config = dict(
    n_head=2,
    norm='layernorm',
    bias='all',
    parallel_block=True,
    init_std_qkv=0.0371,
)
MLP neurons of a small language model. Each row is named by its layer, matrix (up: input weights; down: output weights) and neuron, and shows model dimensions 16-207. Each number is 500 + 50 x the weight over its row's rms, rounded and kept within 0 to 999. Numbers have three digits each.
Before each neuron's rows, "fires on" lists the tokens most often at its 100 highest values on Wikipedia text that the model never trained on.

fires on: "-", " Ma", " same", "road"
L4.up994:476510504462446521568469486498570427507501531574512486454529554556476518438509424519456569494500485494478521459567629424576516585504517478438493531517542505449456499523489447550529391539539519423399483516480440505462479447527620512506549474611469445522488591430446477576514442526540487531441564498515488438473481412441478529396600554455470440473532411489395516482502471485560532527412540418543488434494436518483550505518492527564508496526516515505535466500502461492535388459502481515395498570483469618509382444430477484478479531572468541523566362521472567493431445393519486391
L4.down994:473506544516541505437525477459449504408577493456442522516531507446413466545492495460589427565531529537484549525484377514426550495463397598551499528476480476542537474437463487422455559482463423475538570531466540478518472553396520466532416482401526557411463454546533534466548532463521548553467500510441574471539465621552529449529439480534481549491486560562564450551459507480428433525565505435453467502542474532542540473369539504461547554571499500509524487539515450536449552531482461466598516464521558464529572515614493563551577471438499409408513549447521486477578544606459564543

fires on: " son", " brother", " land", " discover", " determ"
L4.up115:470524480509589556490434537417558461589509502493542475412482535546537417558455499488466520530588498432468456438491507449520513519620452527496489407476572488517543560612487521474508549552449504482490476526538363462491493516474552478498537500415449568449460527547485535490518443435449505456433430481457506522591477562492518535553460537473564503525485587591540478554457579558481506457421455480476398554530473430498482560533553580561515493513499481491524615529491446540468396532426451585511438463510442437469479564431423413443516478432428460510531508472454518472450473401553469597
L4.down115:551437543492544447496545482581473509458485439496474476605504413412420564457516513595504493474449514521532604535466533497524494522507565483524566546497498538458411443400483456521518524478566583472474524522538610520544474518507522532501389510547507417576497478592577476538453529571558483510548552482497497452477514461474422479538469527521423437503473467415460548472495511436493525534574578489527622444467482544558484509508479471454407449502480469533459459480523557378519534457517516452422547517488486486493433483562600573580526521518533540503495498555472611570521491557473577368

fires on: "in", "on", "n", " early", " |\n", "o"
L4.up951:550467513419455562484460558574547477550516469419549482491559467530590554552522448431511563359466636385497410513556467520515488415475522489544503481501429442436466512504571513418544495446510457562490510549462441475512489512528501540442509505467489395424461568549573453450496483514438406505486491520513551501556552496409416576511436532491564470531406447547478586371467428577554507495489466391524528523498479511438548486457530447552531572631515547486484493546535563528407536493451494486506538478577519511528467541507470564580501463513494466523596466521526485553512594544519516580
L4.down951:490442449568473539474491483397467529487522486534442556550404547455415464467507454575598436577548390576470567499451545527574466515576461482455540504554566505545533441490438429512368525531531506433565477528569521500500533435482516511550503540498485621498542472499454562565537476531555577545506494530462526523446474453543543406479548469557440511410548538513495465527509556474472501481526538541570429487507462575556533498490568545504484447450497415486490515488437443462619464514534496438514477558464499532473572451420533399444514445467440463425454547542437525427569407423460518401

fires on: "\n", " was", " dep", ")\n", " •"
L5.up696:453542471542596474584435468540482440544453411489465527527439540537469594508402511514477492519537522558446509515461471523487562492507531447462532473501449471579540545516534518534516489506442404525373526434440555474447458533571484545454602452504336465559530481493543552607470554469396419437475497503483490436558567466546529464521515547481506455471552446441513431480556477422480544498502451547597545574582423517488519509539477597597547530454447368510452626494454515394520479541539456530585504448493504524403468516461496526477431476461503518579588522547509502491494373514574437471
L5.down696:517484499446416477455511479556495555437536526523540503439488480542458471398488544490594481506437483448561459507535544515485546527468457421496542539511483492483421509541461483522428541515586570461583409532465492498491496453430473452512445476471539443408499479543555551367558543488579445466404513517540497613424498499434425433499567408523425535581421498489461527554390514533530528445498535489455437400441630500508510430519549406393456473530594519474542436489567537546519470449477581513520518551543561517527568473532541539535491536518454526434417483423515490505548574408473585496

fires on: " act", " and", " by", " Hot", "°W"
L4.up183:394558516549502441472454483509440506506502465467481515586618487484452506507544486516579570549468437497526471547484563512365513457489566450521534502495511494570521444364583499515404555423513465534499499488476535426565374479531462542449511573460496486496540390485588473445589487573463444579486527492447507501630558597500512497510450459534456537516462493532552506509508479469507472494521457527524593571475601454545515523531454446549547517557444573446398483535489555504459444445519404590440473535589454492498447477483517469512468578481507550567498494455400579457488484522513582409
L4.down183:582539479445512535559483530452554545559448528491581447398405493502512498400442495410442469473572544483541504452446499508590519507517522504513511460482522538552433524580490527462514414480512588557477545540517505609511601457535518510624529423457492586519498576534446518539443525408545477452552506495529555517385535428536472553527504579466579349485445446382461454541495534452456587472541562446551403448550446493528501489467536539509511454437620502503542507416520402497535540492525536405480533540392559548469530540506461479463556406535573515484494480532558451456487546478489495582

fires on: "p", "v", " adv", " ext", "f", " v"
L5.up125:475479496455537529524437522483512513504525441472507530516510561562588455524554425453541442465491500493608549489474457514505464476392436511470498489455508443652513605563612401489490472467515555498539473574480461471508493462568452506438547367482546399502569477608551486358436452469490542538447531444575495575498550494524445442495592418558483483545468473494491553441468526494564498470543563508509461474498509430541547479582448436546470570471491561468426517416553532503501627489488566530521460492513514479553569597498434524584538501447496494558502641429464472513549455475532488509
L5.down125:526561477489513506485551588592586562537526397479467455535423456456448618470394512555522465500486499437428513512434578520511593459537559493550518486465429460465493470457520538579383406539490526578522530497451447525551478556478543602553473419540481559542488499463520501557426483468508423494519554535520494539507484564453472566564486535470522498489462508475472427487605574551476432540588479414627471478508522563405477572573510501389467471515539546429530545530467473515442535507472420531568571467426474521512533443473581458500469484527488435459460494527602448532464585563417529460

fires on: " popular", "ic", "ational", " population", "et", "ional"
L4.up275:378492412523479533539506454521464537582490506528538542532542512547442433506497457502453545652452462525567461428455445511525546528561519470524431443562481561507439499394459481573513547458525412536485496409477462467492425471469456488478510464474517511474441454534531476536579491558540561509454481526460582500564476455533445555559563513593467616531532562527470382448501458564584508531493573410486500527521456544514554378461508459455526484498461413442567459481435557473493463545448517525576564544444491507406549528519515525386567554510630541555475525527436486457529485575553557511
L4.down275:553536538538679459494507537431537461497504437494489529471397527517558526483503588484497433404506511476542456545518505510489395503437492533536495511436582426496583452505514474453443478548511540486562504573540546524468528462555529594533526502495524547553561501445499468399439541384436445512495548427498504587427469544468549454499399489448472420441471540514512621482486526504496502467467417612497492454512498496497460650499574509517438525503524533465440554546498499490528526483498468461472419539495482503521524427577420485592476445446362489472549444470581544588455440505386477427

fires on: " $", " qu", " equ", " separ", " disc", "andidate"
L4.up795:473508463496556412490625444618496450453591495540423484602491483466476451434522480515473493472470482505456482417533436536481454427506524535436479464450542429479411513468593538494516552470431535504517445527470494514441510558574609476537583419518438509504527432568502508506527555530500608389551563516520537451390522430543445493456567559381458628476580566472459573458501471492470556573542470548488531483543553557500490446446485422560558480558442475475494535494554481456440570542424548490479423482498456481503345583475511453541512538522569554553494482496540535533573586524454452474
L4.down795:461458504467460566559483527407497548507430533489547514472534498510502523500405515517498540486503478497556561578393536545503466516432466442512499586494499588469494473502444476477486434519541511541484486493589516519580505458440462555475424581466631496537494534449559414490506441449518418551528468411439489561625413578475570576538437437579540338527444462499531538573485496521557473439464544458556430482451498480463538517544438556397477523433577594466477432535484503638481450497596485595500574544509480519458606484522485466543399487460511490499543454479472457450466469576430614474

fires on: " met", " Ma", "orm", " hy"
L4.up794:571580446611439531491460468622478483441527458587470515495518508584550380550427447542465575566567471484531500476473573482548584499531529494407443422492495450588453515523476515582365613472498584558503502559508483497492428475476458545614438587466492497421455481542443468556528566447499494560502439500466525459482427468599450537496494488465590486485499500504564484514456478471433522413499547521513538506495451481461548394498446415452524392446492445491538474451577500389479480471448488482470471509510485508502455538536442400430564451506584486456542450506570498568519478529568467479
L4.down794:435414515427515499513578503390462488525528547437560476573526553434435594440531580459480373515446544481499490522534431526434464520503506459563531529494461490447482489497451455331542421503495430454478511426537511467488532505528507456418583433477474490483523475513579564491515409526497464466504518541485442566532575523401499496546510468485378553545548456485528547514530476541579497575517472450478472483503604521449473560514562556555559515613498567474491509553431491546560485486572429503469543448467523496504563465480548593615434521504425508524491462471454538499451522442390467543

fires on: "19", " Album", " Film", "iew", " football"
L4.up904:403586488530428456566536519478483520596525585610503428456519466560488468457461531452520527483564579568598531494455544483434502405542534439474513537535462526499456490407476481495592470447458496499533447462504525480409608537482544466499551521606445454540522456543431531550561537389474431555474535473571527473462501504531600498482544449449562447481441498509528427397588484461515601518520427494491461530498502481517509534488515498486475608508541530543488432532469491489483451481568400510446550484491559569578571503489523569492558450491527554507513538464514551573600410534427467471
L4.down904:583418490466537557468513503506493415434547413358424548581452540517481568512560533564496493530464401475453461441479470473543509611524494586507493500451551500527561518583505471538314523531508506532507611479594470489570437446492488532492374497435557484464472455484582468397465419546492519487460516510436456523550482543410490505506489535523418498530499506454492464526446465487500404490426518451497508520550521507521484464477483533586560425498458483445527523480524524495602526553393508501561528503540485482479425556471510484473429529503529421459578498527477518529417537492596494471

fires on: " not", " brother", " n", "i", "ann", " either"
L4.up419:486524549501531506466413514492487462575442515539492540542462475550365543515424515505514390458438473437487530396539496491445508443584483362435600431487434489476572546552446565574529469489551460579432527437480477531464505543476527498456511530442441558490566498450528511584485487530531516532519510498553573499525464646508527424538493422525552415470519438547423500545540454527471474512456527498516536534532475457456480575567509530586517396601480498516547540569521450411542466613480519555464484498444451584527614536576502478455490536464502572441557580516527500596510505520485512431
L4.down419:499462451510400538500560454500555521421509558501519480374552470435487507491539512495527507466595478528475448541399480525571519515465503571575423596559604563556507438445566486420404603520422569429526582570493536481494541477477483491556550429518576385535389518560474474534492495504424491494459454511476440452415514506555522602435474602411419627501501571437518531531480477479474524465450550486531537494477504548563462441429521451435448542404602429508470390438497538551547560467520404444459483466575515475540426451551472524536538502448476513593448425519441536478510530527498493577

fires on: ",", " and", " to", "per", "ative", "00"
L5.up104:492536546588544426497566540515492556505578590506529497605497521486506504527489508384450494488452418529442448474397541474452490483422496522458509437576463505502541486523566505547474459562457459592429494529566575507462455516518514548485456506489497530586380449526564437484502516432444513437540476492504479459498563466535516539519527511511522503556397619445491502605530440554580513505463463439467468533464513442433481534452516547414439462507532511426602512512485546490436619537486499503444432481478510511533470562496511579407512516490479456605506469467521482478395501505513504509
L5.down104:548523472526493452567520462500522556522466432478520525349481506540533418504578539468567480525456502589534442434546494442416625466474525485566436534499479491594496482463485546537517469390527541431519503502452402518587507483477378545337392533462576544490350517442480559497478498516498396526509509520517546428519551484485513513507558515541504500518484486485432514503463507344393610498502462562520574501466527535446494478518466515513515510519537500531507517510575392508494456372523478478552506468553479465448524431517524489540543510546486515466434486519501517492517536500431547536

fires on: " em", "ij", " married", "p", " Phil"
L4.up410:573537404497403539286399496497511536474557586485485495439472495527470515459520485610463468519443473568464517450558478541528518493518466454521514555506422515546526559570494573465462501507556582522543480517492500452546519473449516526508524503421464463488542476530517552455482586495441462521582548494552494486425477443417525413679480514440543506521620475449416566522527376488523453445499485563513443454449534528483487486545542434592593466528497498486499475435529524542530509529451463600514545503501423419503457500411506459475505467543527597479444586456483520561524595458569413508
L4.down410:429477577466558492579531507533487515551442428519511533538554447512513477540530510418540542459501460458520459512454576509547450575489510556472526471535553498429483514442528460495487566526499401533458537450505540576463527527551531545563464481562523647529419476469519514586478452490537509420481483477459433473535492509532444566419482473499465493452422459564552470512543555502491556508541491450554516471524480399508498552460493552385455491477555536516434450583478482452521499461557540428447528500594574565431527493490453546522497532507517407422536455543457513478493428547432578503

fires on: " ", ".", "S", "ia", "c", "ot"
L5.up1011:485583508443453522460456455538474579490469515462501467564534541416547528467552443524538466528552535495500461473466573512578407471497544461401448519539549526520481461501474569482424458402598529497475472523484527491505485378432406509472513490600429542445436482394492442448525526530521438500606496552446551484468440559535502512442496485510495469520509499395460600539405465539616526593505544393576533455503566444533518437455533398535548556554492451441422491467491533455526529480446539421548440484557503531477494503515529503459550475453463533508551487472450560455553542564541480583
L5.down1011:491470494521553489610526517496528481537470495499526450526471435519418483484512477462506596513509568458587590455527425557443566539553508434521559531514533515517519456490533447555615521437453457517485466482546444560609627514510435513500446581473524458570536521624484505568493490503553448510503529465587460511438622533526401448534512469474479533445461442578474481530578524500502463399495411506587406578437519607472439590522546566503444436517534504487560469540562416450559458518503463541430469453420404497538492566556514474490515498510581449447432462492578480443481548402588420466

fires on: "15", " such", " pop", " Date", " lik", " par"
L4.up389:484463541527575528484467533474592513510463553638542445464543397480490411465549544483417549519557407575493518532457459477527466502431483490450398494525506489441522522403508545453513439504466507420447497461451475534543532505532570465361528650511440502587524468528392495461452529477623610445426446415583548561532444474530563534436504508509506523507529475546553519501495511434464493512480525521448542427496493464450494541491493507579593494407548547531486534397533497550427485526573456517446469467555455530546408485577512503476501511465407546460441525426527513375509530479452512591
L4.down389:459532529438432474502542476558460529472518470417492521504477568540460543534429437468492468463497489422560489448478522526445481499512414455546605460462543554611467488607501487498467548519493477595541450470605497468515520560392431513681488411494547504450475495589604495481542478530437484565458514596477375527449516564468474488539502477426461448534494526474455469479532486522506501488517482541570470571441535517508474459534518480498406486544507439470467497616464494450568512381385509513559561556489511460503507530410484463513469501462594406473559552538481543548520466505612511411